Weights of a small transformer language model.
Architecture: biases, tied embeddings.
MLP neurons of a small language model. Each row is named by its layer, matrix (down: output weights) and neuron, and shows model dimensions 170-297. Each number is 128 + 24 x the weight over its row's rms, rounded and kept within 0 to 255.
A block is one neuron, or neurons of one layer that tend to fire together. Before each block is what it responds to, as a language model described it from the Wikipedia text at the highest values.

Description: Single lowercase letter or period right after a capital letter opening an unusual proper noun or abbreviation, e.g. Psara, Uzbekistan, Pvt., S.p.A.
L2.down726 [154 114 120 108 139 112 132 132 124 127 141 156 133 115 124 138  87 109 153 126 117 128  79  93 143 144 122  99 150 159 175 133 109  85 167 122 124  96  98 118 167 113 123  77 108 136 106 142 125 148 180 123 174 110 119 156 137 137 123 144 170 154 131 169 123 115 148  56 165 105 103 142 113 186 131  94 123 173  96 112 121 135 134 156 131 160  92  99 152 113 140 127 149 140 135 147 148 126 128 130 152 127  86  96 131 147  84 123 115 114 121 164 122 131 135 142  87 130 128 139 141 102 119 156 132  95 121 124]

Description: Capital-letter pieces in the middle or end of all-caps acronyms and call signs, such as BEC-I-L, M-RO-S, A-BC, RNZA-F, often inside parentheses.
L3.down1231 [137  96 140 155 144 132 160 119  76 151  97 130 137 101 116 146 138 124 107 129  96 147 103 138 159 156 123 182 138 154 150 111 112 114 135 100 141 110 164 138 137  86 133 158  89 158  85 107 140 130 114 106 174 130 147  96 127  70 115 134  87 112 155 132 127 118 119 110  85 129 162 128 120  97 141 111 130 145 122 130  80 123 110 118 133 111 164 156 154 149 128  75 104 100 124  99 145  86 102 108 127 143 167  91 127 135 127 117 119  85 113  91  90 138 132  77 124 124 148 120 137 139 104 120 155 115 100 114]
L3.down1388 [184 160 134 164 157 123 134 147 117 117  94  94 124 116 146 113 105  88 154 141 105 121 142 141 135 139  98 125 157 114 117 136  97 164 136 119  89 125 118 105 128 136 118 149 126 173 119 108  96 145 102 121  85 146 119 106 138 110 139 149 132 114 144 127 138 128  87 168 149 139 151 143 111 131 123 138 116 121 115  86 138 131 109 117 123 145 161 132  87 116 108 117 177 157 109 153 148 137 127 133 108 132  96 112 116 140 129 120 129 146 121 120  99 134 127 125 143  69 145 144 110  99 115 142 105 132 123 170]
L3.down1809 [134 137 140 123 115 153 153 111 132 131 143  62 147 108 137 110 129 133 140 185 144 142 139 132 127 113 165  91  96 137 150 145 150 135 166 101 107 119  90 142 125 136 163 140 102 178 105 142 131 122 131 133 124 133 154 100 169  97 182 124 150 109  93 167 167 151 139  99  76 108 135 147 118 132  96 147 157 159 165 116 153 118 106 170 150 136 105 128 157 100  87 116 137 127 170 103 115 152 116 110  95 111  93 155 120 156 142 142 162 123 163 133 112 133 115 101 149 146  98 149 169 135 125 152 104 177 118  93]
L3.down1965 [163 150  91 132 145 145 141 113 105 107  82 130 109 144 121 113 130  94 136 132 127 152 110 122 153 139  72 107  87 146 132 105 129 122 150 146 131 132 140 134 116 114 141 113 114 122  82 133 175 131 155  97 125 162 111  88 135  80 157 103 168 146 146 118 130 190 165  97 133 139 145 138 115 149 168  67 106 160 140 121 164 137 133 181 100 157 133 171 108 104 108 131 131 108 142 114 123 113 109 135  72 131 138 117 121 149 106  99 150 127 130 121 102 122 142 131 129 141 140 146 141 120  95 132 142 153 124  98]

Description: Word pieces right after a lone capital letter, mostly C, T, P or A, that starts a name or acronym, such as C-oper-nicus, T-sch-umi, A-st-ros.
L5.down116 [149 117 160 128 154 140 132 126 106 110 181 127 129 143 103 140 123 131 130 131 119 136  73 129 159 156 173 120  99 138 144 174 112 110  99  98 153 118 156 131 171 135 134 110 137 146 125 131 132 178 128 127 165 137 134 119 115 125 168 161 101 135  98 119 137  90 132  65 179 115 108  93 142 121 129 137  96 161 135 132 108 170  62 104 166 139 124 121 121 142  84 161 104 110 109 133 145 123 128 159 126 186 123 116 141 130 104 137 122 122 164 143  91  85 170  83 117 124 141 155 144 142 111 146 124 122 156 153]
L5.down170 [129 117  98 107 189 114  97 142 138 149 159 121 109 106 180 148 123 134 155 116 130  73  86 121 163 119 105 151 130 118 145 127 138 121 130 123 142  96 155 109 129 102 127 140 101 133  87 162 169 123 105 143 111 150 137 122  93 122 102 117 124 152 130 119 117 136 105 100 139 134 135 128 120 149 127 127 139 142  93 133 126 133 132 156 113 137 103 148 119 131 109 137 138 107 141 154  73 122 150 127 168 119 143 181 113 147 141 136 126 136 137 161 148 162 147 141 156 111 101 103 145 139 139  85 101 141 161 142]
L5.down358 [160 125 157  77 136 198 116 196 136 102 130 116 106 143 130 127 136 125  80  68 144 166 153 131 125 150 128 121 129 142 103 109 123 135 116 136  91 118 131 146  98  80 117  68  64 145 108 132 110 115  91 154 141 103 107 127  93 117  89 129 152 126 138 118  78 140  93 168 123 147 103 160 116 156  80 122 122 153 151 160 117 162 147 122 122 129 119 102 109 145 160  94 128  98 121 156 165  83 135  92 144 178 116 111 165 115 148 138  90 122  77 128 135 153 116 128 118  89 107 115 140 152 105 101  98 116 138 100]
L5.down443 [145  64 123 143  95  95 104 126 138 118 149 120 137 157 127 137 118 132 148 134 150 133 123 116  92 106 177  93 131 137 124  93 140  96  87 117 133 144 160 123 141 147 168 100 118 139 137 125 119 148  78 135 112  70 123 150 125 140 130 101 133 119 135 144 167 112 139 132  96 145  94 118 113 116 156 153 115 184 130 129  96 121 161 112 115 127 129 114 121 128 152 168  65 134 154 133 139 128 116 103 100 167 169 139 112 146 154 110 135 110 104 113 111 125 132 145 134 149 124 160 129 132 195 169 154 110 149 154]
L5.down492 [119 122 185 128 150 126 141 151  96 121 128 127 160 189 109 111 154 141 125 119 119 136 120  91 109 143 143 167 129  78  95 135 162 140 104 117 132 147 166 110 104 119 100 131 119 147 132 125 133 134 134 143 155 156 110 146 142 105 119 115 109 136 111 133 168 153 122 130 162 114 103 122  98 109 163  87 103 173 119  93 137 111 132  79 133 170 142  91 140 134 116 131 122 129 152 138 139 145  88 118 117 128 139  92 143 107 165  95 137  66 149 141 119 109 141 171 115 151 170 173  77 134 114 138 168 145 148 142]
L5.down574 [142 120 120 115 113 122 106 134 135 123 151 130 104 105 129 121 150  87  94 123 133 116 126 159 132 160 127 121 134 107 155 152 132 110 115 141 150 120 128 143 119 155 142  64  96 155 107 103 118 110 126  85 125 111 160 160 116  93 127 120  93 125 155 157 165 138 137 162 132 143 133 151  97 108 131 113 158 136 122 132 102 144 130 147  93 144 117 126 114 109 153 152 108 133  93 131 143  92 121 146 104 135 153 115  98  93 109 139 138 170 148 140 140 140 144 158 122  42 152 126 187 124  95  91  73 108 115 122]
L5.down755 [ 82 141 128 114 106 152 113 148 147 110 145 157 167 118 144 140  73 152 121  84 129 140 101 191 109 135 132 105 132  74 132 124 152 123 136 100 140 162  99  79  95  80 125 146 108  97 190 113  87 117 143 139 136 100  96 134 130 136 103 119 140 144 153 154 149 136 131 109 106 124 152  96 166 107 127 158 127 123  92 166 163 168 153 135 128 112 154 161 101 120 129 151 155 125 145 118 135 116 181 118 113 120  64 193 153 106 141 111 172 117 136 116 153 143 161  94 149 117 128 128 142 100 129 128 120 103 118 161]
L5.down1282 [139 157 119 150  83 124 113 123 108 145 145 106 122 130  96 123 120 126 134  86 134 107 101 108 106 112 127 142  97 110 119 102 121 144 117 128 137 139 123  80 136 121 141 137  83 163  88 139 145 139 164 132 131 141 134 153 117 120 125 147 112 140 122 156 134 161 169 125 129 118 148 135 115 107 139 158 150 149 115 134 129 148 146 130 159  95 171  93 146 130 128 140 163 128 115 142 106 121 145 154 128 119  94 140 154 124  88 145 176  96 125  96 102 154  95 132 169 112 122 159 146 118 136 118 118 138 107 140]
L5.down1286 [134  98 150 177 121 115 111 105 159  99 125 125 139  86 132 168 101 140 131 155  78 139  97 136 120 144 125  85 185  72 103  82 153 102 123 142 104 100 119 110 111 115  97 124 104 157 163 109 119  98 148 125 162 118 135 162 114 137 151 139 127 141 137 113 101 163 153 103 151 119 113 157 148 100 143 117 162  95 128 102  76 148 116 162 137 122 126 124 115 129 101 107 194 144 124 153 125 118 156 126 143 121 126  73 133 115 127 104 153 122 131 146 116 157 121 125 129 133 139  82 111 109 138 135 132 110 142  84]
L5.down1353 [103 184 122 145 160 193 161 113 127 140 147 175 125 105 127 128  91 150  87 139 133 128 170 170 114 124 123 149 150 120 164 134  97 156 158 129 124 154 103 131 148  89 168 133 170 124 196  89  94  80 140 113 106 137 157 115  96 120 105 152 141 134 115 173 159 138 113  91 117 148  91 100 152 165 126 136 136 128 112 112 157 126 133 156 120 118 100 149  96 110 151 142 153 129 114 146 112 127  88 110 100 131  63  95 143 130 116 105  88 141 116 140 115 125 159 120 110 147 125 116 149 154 132 114 112 119 123 130]
L5.down1463 [147 158 119 146 139 113 158 112 131 105  92 109 160 140 103 148 156 126 130  98 110 110 114  98 127 170 113  87 167 114 180 120 142  98 158  92 162 118 155  99 134 108 174 136 158 147 130 121 149  93 142 123 113 105 138 138 121 124 158  79 105  71 158  95 120 185 103 118  99 104  68 101 162 148 168 112 150 127 135 130 140  88 107 150 130 118 122 123  80 120 143 121 132 107 127 155 143 152 160 121 122 141 127 118 156  98 144 121 125 135 129 126 128 126 110  77 123 142 151  63 141 144 119 116 140 106 125 115]
L5.down1563 [101 120 160 130 101 157 111 113 139 102 145 109  94 149 134 151 122 124  87 156  97 134 112 134 127 143 136 106 112 128 148 126 108 105  79 126 142 126 114 121 154  95 150 134 180  94 109  97 119 140  94 150 126 146 142 142 127 106 120 147 159 123 164 167  88 126 123 143 131  93 106 152 117 151 121 104 104 165 124 109 104 137 131 128 147 193 133 152 140 139 110 105 149 145 169 136 138 104 125 173 129 131  59 153 108 148 110 122 140 161 128 175 167 188 134 131  88 101 115 142 107 110 126 137  89 129 160 140]
L5.down1580 [117 163 121  71 142 121  89 150 180 165 131 159 132 158 131 101 109 149  82 136 124 157 140 115 142 129 119 138 155 143 127 128 133 119 145 156 133  77 163  94 126 124 101 157 125  85 137  88 129  99 125 146 138 129 109 119  90 132 123 158  88 134 134 136 148 134  89  89 133 134 150 113 109 136 121 122 129 126 125 127 139  92 124 143  92 139 113 119 131 117 144 108 139  98  90 173 140 143 148 149 136 129 101  86 136 135 146 144 138 137 166 116 171 133  98 113 108 108 131 130 116 159 166 123 134 161 125 139]
L5.down1612 [157 104 171 146 115 138  79 105 120 124 142 143 128 125 152 102 100 123 152 114  87  84 132 148 135  76  96 139 161  85 166 145 141 146 119 139 130 200 173  73 134 125  83 147 125 147 107  65 101 132 112  69 120 119 149 108 150 141 106 137 112 150 134 152 120 114 162 131 131  97 142 157 157 128 128  98 109 137 152 179 131 119 135  78 142 175 135 139 172 121 148  95 137 147 102 109  85 129 139  78 117 104 111 133 148 143 106 185 131 153 127 106 134 134 144 170 177 165 114 133 133 114 124 156 104 142 142 132]
L5.down1914 [104 142 122 131 109 169 117 135  88 123 141 121 110 168  81 140 112 150 150 145 145 143 134 141 106 107 102 131 144 148 154 143 112 104 110 170 154 105 126 128 134 139 158 127 174  72 145  69 140 120 138 122 155 121 102 117 140 126 139 132 156 156 122 152 111 123 144 144 170 121 134 133 117 133 145 142 115 160 112  95 121  94 128 110 135 107 159  55 146  82 145 131 110 110 147 135 151 102 118 134 159  95 178 113 161  95 124 193 111  93 122  98 157 156 169 166 117 139  77 129 144  94 142 116 128 121 166 121]
L5.down2046 [123 143 136 122 156 182 169 109 118  80 137 141 141 128 179 118 121 121 152 171 113 162 111 103 152 160 146 159  92 136 182 114 107 114 175  74 123 163 126 148 157 140 137 108  96 120  77 127 106 120 130 129 125 115 144 123 135 103 125 102 109  80 127  85 126 107 102 146 138 141 143 107 100 115 118 159 155 157 132 143 150 145 127 141 115 161 166 102 125 142 144 126 109  67 146 118 104 111 133 140 125 117 143 133  91 120 113 106 127 158 131 106 108 142 162 150 147 125 128 123 144 126 117 152 155 157 129 140]

Description: Last token of an adjective or compound modifier placed before a noun, especially hyphenated ones like four-year, 26-year, low-income, un-used, costly.
L5.down115 [114 136  99 134 130 152 126  98  86 146 112 106 149 145 140 109 127 116 106 139 153 128 126 138 174 138 147 142 102 113  94 148  80 121 151 119 122 121 129 105 167  96 136 141 122 166 120 131 118 118 133 116 166 199 143 184 131 117 123 138 171  98 128 132  96 138  92 106 144 196 133 120 101  92 156 143 130  92 138 184 130 155 135 120 119  98 135 107 164 142 166 172 106 140 152 145 157 157 115 132  94  95 103 131 139 128  98 140 125 100 111 110 148 132 127 119 119 120 138  87 147 107 115 138 128 157 108 122]
L5.down334 [136 188 160 116 149 188 111 154 117 137 147 130 101 113 134  83 114 107 142 119  79 123 148 104 152 147 100  97 111 165 162 162 104 139 132 136 159 154 120 157 131 101 132  86 140 103 147 125 142 136 166 131 136 138 141 131 127 116 144 130  84  95 127 133 111 167 147 123  93  90 148 148  87 126 124 125 132 187 115 155  74  84 159 135  81 126 116 141 155 140  80  89 107  93 120  80 125 161 127  95 138 126 151 113 121 117 183 149 182 152 141 152  91 155 173 133 131 146 125 150 144 171 113 142 126  68 141 105]
L5.down378 [146 171 117 154 140 179 104 155 156 153 155 189 112 111 144 173 140 123 149 118  94  91 139  67 159 135 103 160 150 146 137 188 147 149 109 149 122  97 132 109 127  67 129 121 151  94 133 122 118 134 103 174 109 110 117 141 106 104  99 162 119 180 111 123 110  98 139 159 140 104 129 139 118 104 115  81 166  72 143 115 150 131 103  92 159 141 112 142 162 172 127 142 129 110 106 144 125 110 118 140 159 149 152 121  99 124 130 149  86 136 111 112 136 140 127 161 144 128 118 139 153 134 111 120 135 109 132 154]
L5.down858 [123 138 128 164 109  94 126  84 107 106  86 129 126 110 111 128 100  73  98 147 118 118 114 118 103 149 108 162 125  82 141  95 197 132 166  69 142 104 140 136  88 115 154 128  91 111 116 141 122 106 114 137 112 133 125 154 121 121 129  95 115 111 132 170 154 127  77 145  98 144 121 106 124 122  90 127 128 140 125 171 153 129 118  78 153 139 120 167 114 162 108 114  99 118 145 108 147 100 155 153 111 122 146  92 112 150 105 120 111 125 140 132 141 100 142 147 108 153 174 128  81  92 107 120 149 119 159 135]
L5.down1052 [139 145 127  78 149 141 115 186 110 146 163 130 136 116 147 189 156 152  95 125  81 140 139 103 124 128  96 119 140 142 142 105 145  96 165 136 113 139 131 124 104 133  74 120 130 123 111 120 120 163 186  92 148 159  94 136 136 117 139 128 102 115 151 119 140 154 105 173 144 119 147 129 149 138 124 111 161 119 132 101 144 109 183 122 116 155 111 108 137 158 132 108 131 105 125 142 139  98 136 105  93 129 134 140 164 148 104 119  86 113 102 165 135 126 154 139 132 102 114 108 166 116 132 109 153 112 127 146]
L5.down1299 [181 172 121 121 121 122  97  82 100 127 100 137 166 154 154 128 128 138 142 117 146 100  85  99 155 171  91 157  95 130  99 114 132 144 105  99  70 109 144 150 126  94 167 104 142 131 145 118 112 130 140  80  95 126 156 148 123 114  93 125 156 113 120 134 113 148 124 104 151 110 108 147 112 100 125 135 130 140 141 137 144 163 157 149 152 130 118 105 139 121  87 125 117 150 120 127 116  93 140 145 140 110 142 130 129 121 111 127 116  91 165  91 104 146 180 151 130 145 108 119 138 112 117  85 111 132 130  70]
L5.down1309 [137 116  71 136 134 136 138 164 137 156 169 104 126 141 112  99 149  92 136 151 156 150 161 147 115 188 112 137 203 138 100 166 142  65 102 158 125  93 124 114 102  94 140 156 120 116 138 160 108 138 124  70 149 112 145 119 143 115 115 134 137 116 112 124 150 144 166 135 127  80 132  71 127 163 111 130 149  64 114  79 128 146 106 112 176 114 157 108 124 132 140 153 115 177 131 131 128  97 121 109 140 146 114 141 136 144 121 144 113  98  62 133 113 117 150 116  89 130 143 122 149 151  87 133 122 108  99 117]
L5.down1312 [148 107 145 124 135  81  86 123 193 101 138 120 112 138  91  89 136 163 134  73  85 156 146 185 125  56 137 119 109 165 148 132 115  98 156 126 124 110 121 132 133 130 127 141  93 144 111 121 111 117 136 126 122 139 152 143 142 166 151 145 143 137 118 112 128 124 136  98  88 126 151 100  89 103 168  72 122  97 146 139 113 132 127  87 126 132 130 120 129 125 146 134 133 103 137 106 159 137 101 143 158 114 128 132 166 119 143 126  84 137 150 107 124 167  82 155 136  87 130 132 161  91 123 109 126 150 124  92]
L5.down1451 [ 99 171 142 132 148 154 135 121 160  96 159 142 156 124 104 154 111 152 154 168 105 153 147 113 141 108 116 147 140 118 101 148 111 147 117 109 178 133 146 144 126  93 190  92 128 107 106 174 171 137 128 123 144 116 116 154 134 110 101 159 129 169 157 142 101 126 115 109 145 157 135 141 133  77 117 129 114 176 130 141  95 144 162 140 135 143 121 134 115 106 132 137 125 137 124 105 152 130 156 183 158 136  96 114 174 100 103 105 136 111 142 104 133 128 133 165 144  90 110 123 139 167 173 147 113 163  54 127]
L5.down1627 [136 110 125 125 137  52 153 116 106 160 104 115 127 185 154 146 103 129 107 129 193 117 128 156 112 121 118 123 112  92 100 125 151 120  88 121 133 133  86  86 124 160 189 118 114 121 118 102  89 139  90 128 142 154 128 122 106 128 116  95 175 104 118 127 149 146 111  99 156 126 111 142 130 118 115 134 114  96 145 100 145 161 133 122 177 137 160 107 146 123 126 112 124 144 149  78 124 138 142 106  89 146  98 107  99 122  87 139 150 140 121 129  97 113 122 113  77 138 152  82 148 116 150 104 136 146 127 156]
L5.down1650 [137  73  99 165 133 100 125  91 112 130 115 122  92 164 118 146 135 126 102 140 151 127 112 122 138 140 123 134  97 145 127 120  98 162 124 143 108 145 160  60 112 100 110 140 119 137 142  97 117  90  93 122 120 132 143 145 105 145  90 105 124 110 153  96 123  89 128 163 168 163  93 138 108 127 120 145 160 147  99 134 127 105 114 145 145 119 146  95 119 153 149 144 153 140 111  84 134 136 112 134  97 135 150 142 113 137 126 111  86 124 147 109 131 121  90 111 121 116 117 112 160 119 120 114 119 127 129 130]
L5.down1652 [110 163 106 114 142  87 149 158 140 121 113 123  90 107 116  89 144 119 118 144 155 148 123  96 148 117 100  83 124 147  98 158 112 105 179 132 147 126 103 118  97  94 142 112 141 130 108 138 131 138 148  93 151 117 120 131 119 155 145 137 136 130 181 132 104 164 130 142 120 107 183 103 157 136 160 152 118 119 126 149 112 138 120 130  95 114 139 128 134 101 102 139 112 128 118 124 136 113 128  92 161 139 137 131  85  98 144 137 122 132 104 148 113 168 134 137 136 125 126 128 113  77 135 106  99 101 111 104]
L5.down1749 [112 133 135 150 138 162 124 147 124 144 119  83 128 176 122  86 144 129 135 123 141 178 171 123 127  81 113 149 122 114 137 149 110 121 130 120 144 113 130 122 141 136 134  92 119 138  89 182 139 105  85  82 162 144 141 149  77 142 134 105 134 125 134 174 174 107 144 102  92  90 144 124 139 119 165 138 130 116 121 132 137 111  87 163 181 114 141 109 120 129 164 129 169 146 103  99 152 166 139 160 130  98 124 169 119 118 111 134 129 120 117 137 168  95 126 160 116 123 150 132 146 132 120  98 114  94 114 173]
L5.down1777 [106 121  97 109 184 115 147 127 129 133 127 135 135 116 118 132 132 159 122 149 125 136 161 168 123 124 125 154 162 119 165 130  96 130 101 131  92 101 110 122 106  94 130 111 110 111 143 119 104 132 110  87 138 165 124 150 136 109 144 112 143 109 121 174 132 156 163 139 130 156 102 101 110  89 115 117 137 124 132 115 157 137 110 129 156 131 190  98 122 144  78 141 143 125 134 125  96 164 165 119  91 120 129 118 134 138 122 107 155 157 107 149 165 113 170 105 133 136 129  70 100 124 166  87 157  86 109 150]
L5.down1878 [138 101 125  98 129  98 125 116  89 167 110 165 154 147 146 132 160  73 131 157 161 148  90 121 115  93 123 137 106 127  89 183 119 129 108 123 121 101  96  98 105 115 146 154 152  87 148 145 118 117 139 113 162 154 175 153 121 171 118 133 156  86 164 133 145 119 119  72 155 107 137 122 124 111 151 134 152 105 142  76 129 139  93 121 184 102 122 101 151 117 145 130 102 150 133 119  98 136 121 143 109 106  82 151 131 118 110 150 136 111 124  98 128 110 121 138 151 131 148 109 140 139 159 126 135 120 103 114]
L5.down2043 [161  97 138 121 155 132 111 112  91 131 130 114 154 112 108 161 147 165 158 149 116 162  98  96 137 144 138 161 125 100 153 120 189  91 130 121 156 119 185 102 149 150 154 104 118 144  73 129 164 140 119 106 119 175 126 114 134 134 107 106  71 134 130  82 120 118  94  91 104 155  85 106  85 126 105 114 107 179 119  75 121 129  93 102 126 110  79 170  90 133 125 133 150 137  89  87 161 127 126 123 137 129 101  52 108 116 135  73 118 117 132  78 107 131 151 115 135 102 131 114 125 138 134 143 156 122 122 156]

Description: Final piece of a modifier before its noun, often after "the" or a hyphen, e.g. newly completed, short-lived, first season, 2022 season.
L3.down1242 [111 165 131 139 134 137  97 145 155  94 122 112 112 123 115 102 113  99 101 103 133 132 129  80 150 148 126  99 172 126 139 109 170 173 143 114 130 129 134 121 128 159 141 125 138 167 138 135  83  99 141 153 159  82 133 157 149 153 147 121 108 124 115 117  85 111 141 160 126 144 122 137 103 108 110 115 128 150 135 154 112  96 120 113 123 160 107 101 132 104 138  93 122 149  85 129 129 114 150 110 127 113 132  59 117 124 129 199 108 104  97 134 156 143 153 111 142 102 120 138 157 106 146 102 130  88 138 124]
L3.down1705 [131 128 169 120 126 113 146 110 132 147 101 131 120 137 122 112 103 102 110 149 167 142 119 120 103 101 138 152 148 113 128 142 123 154 100 120 136 107 123 161 107 107 143 118  90 125 140 129 105 118 119  75 140 167 163  92 170 156  80 117 105 121 138 121 167 153 131 112 137 140 167 145 156  85 130 105 149 110 150 111 156 117 137  67 143 146 177 126 106 164 140 136 118 146 153 119 124 123 144 154 136 109 176 161 127 152 105 150 165 151 126 134 130 128 121 140 116 139 157 112 123  81 144 124 130 164  92 153]
L3.down1728 [165 109 104 119 135 112 127 125 119  78  86  94 155 128 156 137 140 102  95  97 179 130 117 136 147 141 101  93 151 170 139 108 126 148 104 166 150 141 177 123 114 111 125 148 119  59 145 149  94 133 141 154  94 161 156 119 138 134 104 131 132 117 130 124  88 112 144 109 154 133 119  95 133 100 112 110 133 127 137  95 149 167 129 120 124 108 130 101 133 137 112 133 153 125 101 156 160 104 134 186 127 134  87 136  88  75  93 144 108 130 118  82  95 134 112  92 108 119 151 141 172 123 141 122 150 107 114 142]
L3.down1907 [168 115 150 111 133  78 145  58 113 154 125 110 195 146 134 126 153 136 134  89 186 138 153  98 129 177 128 148 112 136 126  76 147 141 144 110 121 105 152 103 143 163 172 139 132 115  78 139  96 143 120 145  63 108  73 113 136 129 121 108 156  86 140 102  99 161 129  97 166 151 119 126 162 111 160 137 122 154 136 119 149 175 104 103 117 155 155 106 123 135 157 154 116 180 160  97 120 118 186 143 116  80 119 125 164 144  87 121 120  88 140 142 123 109 139 122 131 124 145  97 111 106 102 128 122 155  94 155]

Description: The word or number right after a hyphen, en dash or decimal point that completes a compound or range, e.g. long-term, three-year, 1988–89, 97.60.
L2.down227 [123  98 106 150  90 119 101 114 117 140  90 125 153 165 167 102 128 124 144 113 126 143 163 160  90 113 132 127 133 145 122 126 109 141  95 157 160 149 165 119 143 148 118 116 103 123 130 130 108 119 127 120  97 151 135 115 133  94 153 115 127 164 146  91 108 151  59 130 165 116 108 180 139 146 104 127 148 156 128 109 167 165 121 118 128 155 117  89 144 100 118 136 124 143 135 111 122 101  66 105  84  64 125 140 127 162 126 132 152 124 159 112 162  73 118 136 114 144 122 125 124 121 122 147 170 133 157 143]